python train.py --num_hidden_layers=10 --hidden_size=768 --num_attention_heads=24 --num_key_value_heads=24 --head_dim=32 --intermediate_size=3072 --vocab_size=32768 --hidden_act="gelu" --norm="layernorm" --norm_place="pre" --norm_eps=1e-05 --positions="learned+rope" --rope_theta=42900.0 --rope_fraction=0.75 --qk_norm=false --attn_scale=0.177 --bias="all" --tie_word_embeddings=true --parallel_block=true --init="orth" --init_std_qkv=0.024 --init_std_o=0.0 --init_std_up=0.024 --init_std_down=0.0 --optimizer="adam_variant" --learning_rate=0.000547 --lr_mult_qkv=0.5 --beta1=0.95 --beta2=0.95 --lr_head=0.00476 --max_grad_norm=1.0 --warmup_steps=408 --schedule="cos" --final_lr_fraction=0.03 --batch_tokens=131072 --max_seq_len=1024 --doc_mask=true --z_loss=0.0001 --train_tokens=922100000 --max_steps=7036 --dataset="wikipedia_en"
MLP neurons of a small language model. Each row is named by its layer, matrix (up: input weights) and neuron, and shows model dimensions 512-639. Each number is 500 + 50 x the weight over its row's rms, rounded and kept within 0 to 999. Numbers have three digits each.
A block is one neuron, or neurons of one layer that tend to fire together. After each block is what it responds to, as a language model described it from the Wikipedia text at the highest values.

L5.up2139:545400442564518493543479490528539565424454502460503507550495555530510474451532528521521561482448523530391489523671449551473496490488421410476505582506477420461509572496547482452573505433473454508557479441468506491433484545531516556474402526575425470456494593489552557535510516480486497487525468520580531450446463461441581500488560426434582516442473478531502473419464527511496551448553
Responds to: Clause-opening prepositions

L4.up487:562522435532451452488460527521456530515523490460531568552536553483535518470470501452519408489524501537501499473540500504525535522539436546488519461532465487495549464455596475447591484482476554472559493504580529443437497507406519524495607561487526514595465520474476366511531479481449453485418448539437516459484460558473576447469459514443606565500496513356485469477524488570554520528481
L4.up897:587475458463449432480532400481480540513514541571458516444407470485621514432493503503496487540523450583504484397590486457471541519599538519482453555519414493537514418484524513485566412574568440475387456463501523424458415626477384530495488497457506442528503540514548498527505314459461479528544480407548504532473470397463476541434427562373583489459418515464423477485538469509423476438545
L4.up1053:522458468497523585536479575503559605493450510482570537502428452534577570523396521437358526564466494500504480464496456455558481516573445516593473477406526557518621453547449444549520476536496436397571433439502415497385522502495502472599495497581597427524452445489536539523492501481533397389481508464417500492596526434574455422460510537470576549564482467447462571492474476525498558430508
L4.up1277:480539398463569442423497548524568509425614501589576514644451550540513525548506619467498491553477433522513429536573528513471535464516433546468551536482469587563504543625523544524512443528507522525483542467518516513520468580495518477500553449543489584593477413465504480555501505433486437441452459507448523465449504437475488484525457489462535524460567540453579557528422421421479551440468
L4.up1417:445464495536493581517468487487513507444576545528611493526589609519561482504506569468490552516607564493496425482549460474539521518524471469558481611519514509501576524471588503435520464575510508457482485448467430436452432500479497539441506480407522564584407458479538454574513421431532520502394462523477572416612417524482495529494539500547573510454505477417461446431535524416518541530510
L4.up2340:426491543639431448381525509535569660490473538490590515589485525431508536500541504489532528470495502491533501499531510485533456593456483507644497522490497497472548466525508565584542465570496533496573525540535430390442454489523578460487486506598576432588436493458496560499519490458478510431502462489512504512554566546603504444491507462448553533441483502422455542507461421496525520481595
L4.up2450:526554429458506477499477475494451505452482506504490547491406558449522542501521572404458489562483427525454467454478445453520499544473439509474494474447551452563500507489525504555577466545508485455637431457551529486509389470519476495616569447535462516541514432421447477557501496542466522496507398493529489454491562476506516463456519550525463501470538507428548500543460521478525554471616
L4.up2641:485507404531596428542557515408530461510523520480469478513502468596519544526479541428565463531531542470475503481484505482476483452524413502524505567596434523406512456479527432475521511481516618480482479374520506551488428466496481532498562569512569490522538552452467533465411453506472522403543584450486462441505494380496547490550533546490640431492491453429440490443395519486431555488506
Responds to: Group and style adjectives

L7.up749:501443509572495505539544474531496576472460531462549404486523549584457523521461522503509499538503447470521537467529643562547445536565541393544539502490498439424483469427598476530472500544481463522398521558537480611517457517547455437522547520407407396494484549526516433632496449590571514436561519492435522577474413484498548499453586499546434533471523552544529416552471488590558618514409
L7.up1290:628449483493519572426443468501488496574406482490472545494458637522568596505538518534560514483495558478514592502514637449453507527576505487617532501470487614477394422537507434465498479503555514434452509455486522479428391426517505541555502554435505507444573455451502528469455446467506531472449446536416460452587431520573465456495491520555464504489563522480587456496515457438424477541467
L7.up1351:490462515606617687510410563469582492502438569424445503574569448532442424575517541536444428469518494486539456565521421476432516518514474480501616525566563481490463464396487437513456501450448520463465489397508534523456492461546545491472567434412507539528522542559493370500567475482406487464470551456508472521527461502532522484502502393605471528468559428501527481429440477465532473497469
L7.up1787:564471469463506474582458539488503464407490531394454449425407530481522498490387547584458518458613429460485452544466502493508538504503528480545508556541473528527529486464538484500559472548591552610498453465520501538486481464526425519472484545588432449556475446497572435509512430465454386483406524475517511494583460505503494499457514530445478437474505515475547502505524469506438482487527
L7.up2185:596479534462541489472512491519571490562485503567533550554538450459513447590543474455472443506582466546454475526430577504458567454487373511470569486556449433467530448506473487552507504538566505384456531558576514517567508547544465504448520437533517464602534500519539431461534471448457413470460434538517482522456456435498594475519502500564500496427431479481416505537492625592448588561496
L7.up2738:459394495480530511478421538529570486499393481523541516542480478532500547574483566451570446428503546533480501494483567497645463474522478481573632565548463497511508453433478463510417488477437550475355474591540520625431555528534457469592518477579448556535515540471563410531537491434448448417386506501521510418458450461407511480517434441570482508462522531494490507502513494553470549503488
L7.up2843:516503564562580592529430508546512439456480524428438402535565443511442552539452503495475449523498507562480449443410444524512518471510472433520541573552519529512506487498531497543449526625513504453419526440572601508485515451499433529571515394417440511549547469451424465516516470520479583468509475484478472416543479528499487375478494539488424570421517428517490427539448439564453523430472
L7.up2855:508486519466527527519484429519549509504557514503403422508445494502446500570483520432478356511580412464460386575503434462522544406485492423481580475507501425429519461544565515510495418575469462466526510534519395505535576449580320548554484447546445542521425367540430457574501491456434519434505389550433554470555396533483531479491488532577452554426439508489496481523504563475534507541517
Responds to: Name-initial letters

L4.up211:543495497516472542528465486502512500462408485568463481446474428460453467580490621462490457551501451426493502534494533504508494461504470380618604555541501528493525485487518526505494507541488544417411525473470409522463537567534463486479435510508544515476405454435542449609495409413486521377553560480451486505576363499526421488512496444509534564357552468429502509564505562511393541584565
L4.up1069:519459556526478462445519447556511483491452598414457534357466532507513643520568520493506535470541545469551510470464558634600565610500575368476500544573518474453458560414572472516536425505447517487474550504471463500484478485536504583557523496543489428561540464512519518554489513507472543432445465419490575490532494438472531384456559486516570540504492438500449478518480494481500530441527
L4.up1517:561523586519509540529473532525523444520467559478455488440566559530478471555475537513450461468448460521488539551501514490501498506573455442541597546560531410476516524544521527594490461413513534540452481509494489549506491422488411560542526390388451432562502442447524452580541521523404504434495485491553441531477478564471513496490589491538420451516559539461520559555501459518560562545463
L4.up1657:620538486510609435483540448522581527510441460467506530427520461488555474559507566511445542491448415522523521544523451598501476532484542395523596528472515537483552547494441432464476437519417471520371490478541418599555453474490550608450547405520455390442582496471546446553508478499473512475608465482449505429578492486631520508474571467525411539535591509454474413556438475508507512515525
L4.up2138:407526478524558592403470548507442524526528532460459457394528458470556560626479538395527441452494506438494459535446445466493518493508539408488556550536508442544562538409534391422513490570438594463501527425484640478470411460428482543503541459501459518516392490421460462541481449525448546486430546435411522501477482444460534480534553459514519641502578472471537457518547428539459482468430
L4.up2650:483468418542457503407515465501480486544499519463404497530474462384429519497507513428513493529574436524459485424482527466525530505581570446519579548530490449477612490460442450433521436481528498475466579475492551461504433462549473575447548543512524490471425412435489500515479505470474572484454499540460552598570381457498482493547465479523499465398572554504540465509429392480502554514546
L4.up2864:512487471513548548471489549498479554469575507465496457472571467532554579478495547455553556490533439571445470491472470431492451554521491539485650540533567546457487497407429426484545533466496509453477453472490496513427534495493497556576603453426499479547500548526492463564526484520513475467570461564453556433499488497559494535417546497470468514477509509531514636504507507533475479533467
L4.up3029:517556455471598532468425577576567416482544458432473455493550508403450585493484519491518466416522489504507479542477539534487514527427461498568596526505638530510530504393445517563523461551513514429512531510524563502483445442486494469513427322462520442611455558544475382513593494540403509502457459388445428498532532486509519418536498528598437450560509525477511364519454398532556472440512
Responds to: Split-word initial letters

L5.up1280:472476454589599452538488499503529486460432498504541529487561448600484502493524544453450513485496469532534479516446447545406420519520470444398493617566560413516574477400462404549548511520389591472465497527515475574499417427451490487540496455423511407580514447501466450558410554426544581418490472474473550507488498516581538511491443493545508526462514435368457452457471545490431535547486
Responds to: Initial capital of names

L4.up919:426574469621389470555490581523555501538532444509501498549467555475443514532487425460484517465526459656471521455556534591562428560464502571557517490568566476489493529463505554465590444514447548440431521421528482484545523554513485473594499534449505490580583490492541473493627471478533533477543427500661478469415407510484556450512472482489486479371476397486567454503473378528517446465482
L4.up1316:510580458494443454412510580479513595448482517509497581476492449585601462475505531468539546462446449529472496506536438518518438573518425541506483477507406579508520434499504489578624430518568470509491489468467514492448508496482481557572548444538458373543530477517448484645472482510445450455502451560526507473508480475523394503526569572472406502446515501465432469547558441579501528559534
L4.up1356:490536519485517501423591561460478533439508568472510531482516472575476487606481493553418502487601447485474364466497487457603442617470449506484520446472535511433521587550477461521526532564454528471490376528532564515573556561553415365502521476469454455500511494468547450535565471565506469524530483510417512479556548469528509497496509483580404444503499519447498508448435423439412602437618
L4.up1625:475521524564572487345441464503490504521491523492478540505530566469529526490501536528536445477578459454478443473586546502558474462461454488500590543567512520424480447527523478589575498539497422606515482540429578476549462651561427543582544529495507500562455577569515510561440486488445563519507454519472495514487545439537448457415473445494443568490373460558469563546451498526426491455471
L4.up1878:428482544539512405512450505513457491462497578518493510513616517489445557484466486543373597475447513497505401386541576625518554534508447505512544597589549454534428513518525534538560498520529454487450476498514449453496499560570432544474514535452489502522389460453593402496575502444467535510516463487479490422450486483523485462449499468528452559456482491523467528517512427491418567442645
L4.up2552:571463401519408492414545485482533523489553470464422532551468477610525497432378468491444605530545448555521482550545469593600479489489427559522493632638416558504469478504514514569528435469566452436575395482437416551463474526620454482517576551572544451462496461481515546470544511529438558539504462572480515462482480492452533454498390445537475600469496462591391503454522498480405508500527
L4.up2603:484487458495491410393541462541574560452505541498512423501493552508575495476586475397443578451516513571532560544546510614482542432492439465523511580618522501567533488494457529459519480599460636461520521484509569476424457493455546516527501474516461478560535469451592515539467448431501572456499431543587523430522402509499517547533509492482507542533504545475349468386535553488558509535531
L4.up2665:552487532540533570510554538533554482543436520526525521553607538537433570519492444488444533488518513504424491471447429563524526365510556490578523598526585468432471449589498511597515489484543487517504512480487558578510513503425516442443579493557452418484465468465525529445552494466435542465513491466444478455495505510552531467511480506510373471529429527463555536438516491507479508475515
Responds to: Subordinating conjunction onset

L4.up580:462474430623495504473549536467506548425500575547512498486551451529517532546484533432491536487500525521505502481641546544501499576510474500562501580494524570527527583485491421414551497555510449455503487430486505530551479591558597457525540542525458486565608514411457513471547532514490548453532527509471420521597544556457564521484479480433501578529554493533431416487509415512501460487541
L4.up1126:550519352587425448440388450495522476398616438498492484470482508538530511473451551468451482482485432477453489502523465530572495532467463521582516650608425527534527457510477563494452400505384440456459528427486411511437490469588478485444473502509514532464464542514464434496491471471495510525451497490543500473534393515436503456446452558463559486541457509429469505512580400416418480420586
L4.up1373:506559472479559497453500521480508506493554655481544491439452447472471480474395545466439464389553511525563470510499453535509570511527537462510463543470440520535557404459453464510493509482508480607444582438478559512510438520505491499459500514477574405539435551488508520490499461507496565486444568584482476441594460466563525531511496510628456572479475424514578405469511460515492516451517
L4.up1580:625512467444496437451590576541526561516543533515467521397437435457517513542471525473407423519470449506552534466530439431504585455520526461507536501484457486540651408521416523389427476617492503521493565408586474426532476544492505540428546518454522498526480557452497533477546477537471443501558403504477565495532407433529455568364565528516530568502594547478462509500475479519566528520547
L4.up1586:565547507486534427440475464453494482589533645496521425513538542543454520545430559478548559516488506456505493585584473449480570616529474497447525602505469412525563503500532513526603474587465441520485466481525486577472505500554445451460546466475570484473405578470529474659491397482597539452457549607570546453534439459525607413469547432471473511427517512513487517516517506551460445452545
L4.up1887:476562521538528412544504556509569620379566505529586501401442478465523522503550497509456445472525467478555514506478562547440547518601587478535510607508528479409545499556495452596565516449503473476566541473443516443555492423540526512502517433571530516635508494446488438506503532444532663437561500521492416497532540541598426465527561414463521498393533582471532588521525395519509551501506
L4.up1896:557519478409634549458499479583509430479558438487524533431448450495476606518545477410459490542546463513507505520580516447483457506512492416538537500484413411586485506470450435525472524503494446520466506431537572537413468509566475617515428526463468517546556515499489468476472355375533445388403478525479519447478455515509497508509536541475512524524523472585405496498432457382542564476488
L4.up2560:566423456529601467380565546461499577441550534414582434543473484444503502548560541576484462525536447496517455558525549545498568544433550522493587542518431540449508417434528591427555473511486551443418402449530558409506549639474519549556456502466510546513484501415514492519502541472526544542520544599469438473467434624536472590474462592534432500437513482420532475525525471494474487458564
Responds to: Digits in table cells

L7.up419:413526529515441512531617439453523441410409563461517503488388436418476559518414452484533481513540490539542503514447493483491552471539473392516599557550491475461504374468499355532537528541513510502512423551452533527426428523474422561517507506539492460446478448490537461532460457457457476414472442545557503493446495536471589454479481531468573516438494577486584475517457478581494526461534
L7.up833:420509536500528469432552465462500473540465569484493521425548658444512524443449545466505614518476474488521515505549436362510580589579575462431468546425490514460537496513491383480463389540598556446522561458425450556458475451503440504502537567533551495480577469464545431550495417450404480460428506586436581535590509522499423422505492446504529528414514582427524467522492459553475535536439
L7.up841:472550548502508501472492450461530490508449580431533529434457476463536599463448490444486584455541561540478507555518441484553531495504526458482539491517382416531554465498457436485494470574577471634441423488492593497530377397516463546580549462533424430511487522557489536524546344395399508497507520536552510432527483523571475463460472481488515507409529535424548580444442504546578445415437
L7.up992:458404478524510518547623513464463454534563496524555511525543442454499675466532421544484678504537587469554604492498480379455486506523533520558479479482532472415507472519457466544506477521538578555495443474463603494491513507424446505545530474439410490554399478520534435506423457473468515371472443635439465479480466423495458586456543488480472528516471487439455432435441494490592533540442
L7.up1658:410409532468465485444564485424573517502460561475490538453483514401533536467427469478465495504491409481521497421527484494541566482543436478540528520517503383469518434544523430507529546564457453547512455478512512501525419531512485564545523509522520529519470554511536544488464392488402399451526449582487506481469484511576488475509529528514476493476526492434507499424431451543434523508514
L7.up1964:399562548445603531528543462453505547483479627468548581461506549492469617489423465428492502487552500479516460535430531388541610541541452428465570465463465435354466421524445385504430500527529533506478451472450564428484445561491480664554587478468425543544537530479568520528497444479472464386477455582515511506477543506478480456516508491574526446474481436426555531493507418583490510504490
L7.up2130:442560530439488481495539469494648555406491526498506572510532546454411603507516488505523508424493483503557507519448445512486505592531457504492558631456435558474529386562456442461453538563563501552484470482459512451545512463483448544559566532549545501467425543513601519474511372497453467464500430536530524490522424514455514543471492461541492497355482461422584505517509407529585520488434
L7.up2483:480577557449489536595556600430603474459501589489493545511518497439477629460492446465431537513555458534517552521501386527532505469445480401630613522557555477504531418530481398592535518552577522491521366538476626505507473511455422594564507472550473513556514413452560432594488506533391503429453498484537478400462437482430571490508439501482517527494441522478504449528514389572526536479528
Responds to: Inside multiword titles

L5.up1792:451401487530522464453489510539603525526607574535548541433493465550422570490554508395405531401490428475503361464408442515579474554463519494487547577558512467428538531514581491591488501528469408427417442499597433485499459553524432502556558455544449393565562527495509568535484490474512528532427407541525576545563477491490507450538458419599567427457447527511581540499408484534462517482547
Responds to: Numbers in tables and statistics

L4.up93:533522415513548543463540473459486500501455413570471474455544452532498480533480498548437512436583452630476500430454478486523626448549490448561493456527477480495517500583497496553420499493495473520528521513458547480547506653485460523571534470465545506435489428472456333555572436425529558435551486495489444450496578502488448426417534424493523490431483517461521515483476454514506448472510
L4.up200:466463537502538458479606557572448584427505447577526496474510524505423573552470560419392538543602599519420508399555512510501500526527473564544497534421449503552446561455525325522494521495472468508493472457450485591432509515419487589555541355506553454528493490568499425512592433537432510418453520557492470532437534502436419501487391441512484552424486491520472535465506498550461513481534
L4.up359:482409482494591512507502607494580483389552467439592485523629473545464489556483520500508494429469427532529514432467562449482491500534469606480531537631526468537455482499504443534513462569543456489477468455475540494527496553495440567548517470553498473508464406459443494491534486460388541463479476556495527425421514507471545534569532490519491540546476479457470534529624477527506530602512
L4.up544:484521513570526450484548520591469568540584447550552483462518468488444614517503517516515572484524481453513419530489446500504580518588531540597425528519588551463458423458399504534457536497486493357479461520500461404415483508547521440472560389414503596514506546412454535461568479508468475405524451598521529490532530515522546501420513487597487580566417516471489476532578457541535619485570
L4.up1288:518411552534581483468516626595552503478504533606532542478569571507530524550452538460459463510528457378464464507516502471522435520519487571482459503572504589437465576438527487589518490467490464497594478432468513467456552518491475550502489524467498543583460566528561416505553531436455561388539466526490457469522510356490532491497458498447476535466475484407478552482472595589527526451505
L4.up2351:535377541519521548485526538598431454455544560450478582456468521483536519548471491472530465498464546446503544427436504524588507491465463543541426560526570570520496456485428567498548497593425564447491478469436502527577499538516512465526508499558445499534488419537524458447532517500388550473543419510475513453359523504514528550451435429543480540439455497527469482522576451584602566481472
L4.up2749:497444446473493486439508446534538493533376517494550495414571470472408513531534565543505537456583524532536569493419500430529505555479490512463466561577474424558489450512470498468517497571529556471505484419415573468498503598583506568539544390316547407554476469499543528536499517521426437428494464504528437553421496518508490488577592440475514570486468478473311456479505360509531463504540
L4.up2967:532530444516511538538470453589498480511429496500457495544490450514464512465472553534479451488530512531551473540557546505553585498493474466441565491506552443504453446490431479550515508481556608444478435433474500499523493477586423540517485429590473549495449485530544462487521558480490583391486536524505404528514436556485495569478516610439504492469455491437440513511490489493555518489457
Responds to: Connectors inside titled names

L7.up807:472453436457455562480504479513394469460424520491509506409467558517481562552410463485536528478481487538486524551567522503485525465512533457564485516509530399531516539512467516506467530608484383534501540508502502566442411435440523459407557493536468470495520496502494433496574517522496450468424510497504581559426537527486587552560513541520474503456485570463432399513492473525473611425550
L7.up1474:480552492549419468462455555472455562523535499568553564461460455464559620652587508491485529511535586524444478544590496544518570497464514447480459566483503532544482551481500532599539500532483437562461455444522485482550413483555574474527588479403379467516467484590469415619506401470463531520390504441531481482557544484552497491442500518562517460423508473456411396423481418412514591483592
L7.up1500:578548409474597557416578479575526417479434435531465444516520564523498562559483503521547524496495535519419420528495512493520551476486403438493527522462470458518566478485506446479466573481551431517429510456496484443515500467483572441529442439499503490498462554526532416488536507459538457401444530573529569495509493616482547457423531557508456501417481469416512469514465393482569607542491
L7.up1516:461443514499460472428570471491414606591508541508460412451490465518533625548436479542457554445505498479535480530525572504619545567494515542542519506562506458536543467485512481543497522640575452554535457402504474533519383509495599537543423550526520511552519381471541483557451514453623604442468460479486468529542475550506486444533485524528485527419560513430457475515500445509423561493540
L7.up1898:530454474501490631542593505479489464500530466563472541467512564521504519531520508476410524529444479520489517508529465550460419527527408509510548596503577438667596515515528495529619488498573475486547564412520526524460537480425516570598476489497427562616498546483525528512458503424546543554470378497490545416449441519583523397465443461488505528523541454467452472415411431535555462492464
L7.up2008:436511551464552482497456407465530488534439597517507411486507499468498577478421493476541491481482520528598451494455348427458539511548492444477495575499459495475511462495518545452480541518521459506549501515457479535510451486539548502538574574528535470496457508441555477516525421483442537541414443561528501456513430549555560440498527445580495507492482488443524470346535339434560494554595
L7.up2735:506561492526502502463462480519514536545582488546532508435475553528493699393428511472496519460467474504511432485542514495396451503453469509576476548488525393472582535488479461589515496516452395546521556526518494499454473406541438460464556468473493462560465442421563562537599479411571521441448456565487554530543545522635456464556596488414517486390532503493447458520521461580436588558499
L7.up2879:554526480401459492511445506487589512524477476439468457441566474436578483516451462450560474635491505478422411548468520473522486514492532484499554430488493494569539409541462525399484491514587508494489473459531410468445456446479514468485498605545520563491505426448611535515527433445529443610418498529463538397554536554483451436480473529509506557506497498512477488480546421569443472486485
Responds to: Predicate noun phrase openers

L7.up743:539483437529492540555505489520559462485523533474470460431548443471503505507473568523536443431490574477487531532531569475397614474474407478426569484567516527580492433426500500494565463566489512527461525481482461546454473494505417450584560486437485548491522501459461402511388463528379525548500487495512539465554417466501502533493442574505569455415479533478516453576536479546503512581521
L7.up1251:522534413503492463558531572512499440468487569524533503499504470539472582529583486431538567490390449518435517529547650563590580471484444487494479603453447627478454512525459474481475461512429581540493517452487538479451509524570440613515535507490454525558549513417500473462491532433547504537524430575482463568567454503439483445495528484470480511453586471465416564454499455501425527477511
L7.up1363:510568461502493503543491449538617574606509437538451518527620503437425554505489542516472567459491535496491505411565535508483585510570410536426563428529486547520512580582509468562441558498400543435414555494552426587495423491421495509538499541477524536489505515506486463559458488472485450412508480575501399445441469484484452468498570558540545427393472512431535450572450448550495493445482
L7.up1725:527503538562484559435476460531438428512535573557514607512590565458548531579496548524536566585505473519495574460522524557479503514537465497432524562538531596538505402562507481500491478489498547565476545409475489588520503455472449510524521552504520562477477413474468374400483528429395499459460544600493440506503511450493507444411504477507533452432484469396531515525529491520415488467499
L7.up1845:647498520565484576482599532582617510457477443528509529480535497565509494488396503504505599422458585577509554386480521605535543474566496453504456547486473475491544530472471486486439503473425555478472554527404534640443510458448584464494594477470517504483532425387504499419532539496420533462580518567507424521478474455511540456444482515564535581460519502397476481487483473485483481437529
L7.up2188:562499471537461577541531558472563450551449494621512552493531472478546442537384521497435463536507547493537569441520520512545481467494453433533547533522541528538465485464465472482471537558422545485506506455370552524424439435485508512517509514440454491435510519469506473458526468403498455496481484539563441490485415514618538535452508520603567447467502483453435530473545523513553498486569
L7.up2366:405509513554481526505581511536621519424427603588518486596482411438465506505522478567507514505549442486468487509569500524526561496540341522530546473574526471452496471539509486508458551527544480441465499375454557517468451571442545482464508497642592481513450451520467508554487482428477515404527564532486487542496462475418543503442571485518558465530440463463470421501502544496467521448553
L7.up2839:417386480510450416502447504633539563554510479540522555471454482543542447548471523427536455497409432500437449449472517496524551494528510533485512587436427408585574523522531446464512484486479567433555389442495457499532535528557437420549505537544453484541502484453548509508478508458616556486585495459469463420439503464487534583516477484512520545477386505517489471505422502623582444433469
Responds to: Word-initial Re/We pieces

L7.up538:502507520479597568435573509555539531387524480519571507425482479534494500506505465471504502499445581465470518452557454524580451526487529573513604535516537521583523459476605468507490449618497571455510512458531533472458520502543500457449436472502424596505498462465577505454502416508527592469436506567464497487561487583551574422458522541577516421584466486487549468585563482544526561421528
L7.up643:414578507494456479515548527475549494399532482500492575439438508385531513444529504512503452468458491512472518544461490499543546543529541481602484485551464477494453457545559467402426433504463605516460439519510509456507554504554474553536469481511476555503474508449507509587505517539538582500518492476523479464409490429531477423441557591535563587481592528418490410490481446482408518457572
L7.up800:544459484454528552469547502514584507477433407569510564467503436565457550518497629481528484475487554552475493525515490474430495599517474520491532485611557477556537421445471467489517431530476579529477433559530486496511476460495502525516524423482579517625522398472556421531498426453457547585500432492508614474458444519490532488408458551497487565519562467506460446539452526463535492421546
L7.up991:436418499529615475406557499429480498478437466469568443483390565529538503486513553492496502527533436572496437483488423471472493521576504500450534597533470478525492464557427553574551549595488460525384516415466564572423499500594454529587503444459522531461416459482539545504510482514474529472587520427532450456498454468560507450505509483410481493515475518550483496560502488529467476505446
L7.up1679:475457474487506633425501472500500501459533621504506524456450494482461534499448552484523468439513376461535490550484514562506481477520487543486524509554565555567479475522506512475518441515530431584459496580455446450562537492508544494511469382518601488500568486414572421473506494530473601587433610439569532514520579442533473470457496540487461469425613459534495544451457473410529512526540
L7.up2245:472608499580453472377544519538478572492523658457391511550487497459507430479494569582475461510502493443576510489609530418519435554523511448564582519539456504578461569445404514491470405589516528501533492436422440459511456487521476538475650448433496403471484460559492481506492480492506456489520550513515518502485492405496520419560547535457498556498526481512472507505540428614583469384551
L7.up2549:483575392590531505472558505582419490439520564542457479469555481459529503515549517538469474548509423554402456484483487522428494565507450503505495504517487571524541459513526540455638551529482493449540611553490469446547554489439486496455610457541505495526516440405481350456585479507493536584552565563464530457552527507464574512471435498542409467457560525521568474531487451573375507496504
L7.up2557:435461491579529552511528467460595423500571570482406403464544428467567453478483468476480481614599482500432371534574515468511519500493459424515444479565538448410458486419478508562499554584552532509449573448408551455523490547515488605467482536425378485600561495461554442542487496478477564454483494543571555521549465507456564444504495478514447540461538534485540402460598530475455584475538
Responds to: Digits in stat tables

L5.up881:542428518469504510505463425536455497494539510509527424411444450488507514532522559434494567485546477479519533607572562447541565550600463503481470504563373482572494516465471465530600472523541445535481500410573562516581486464534467524511493492451540541469572513499508440505481395494520547480394468561585571595556526504490583495468506571565530639535488491538508501476444383486502535554606
Responds to: Nationality and ethnic adjectives

L5.up298:473559462512532514472422547510486472359550499438479461494465421495498478472479559510512448513522485521459504418573489451522454580525480430566509494489466560492498464503403501503424466487456565406491542521479499467479409508549499558468541505560489509535516469416475539488517553445518533446482472511475536482437526368499487505490554593485547517357407515536412544554598533468506497447425
Responds to: Of after accusation/act words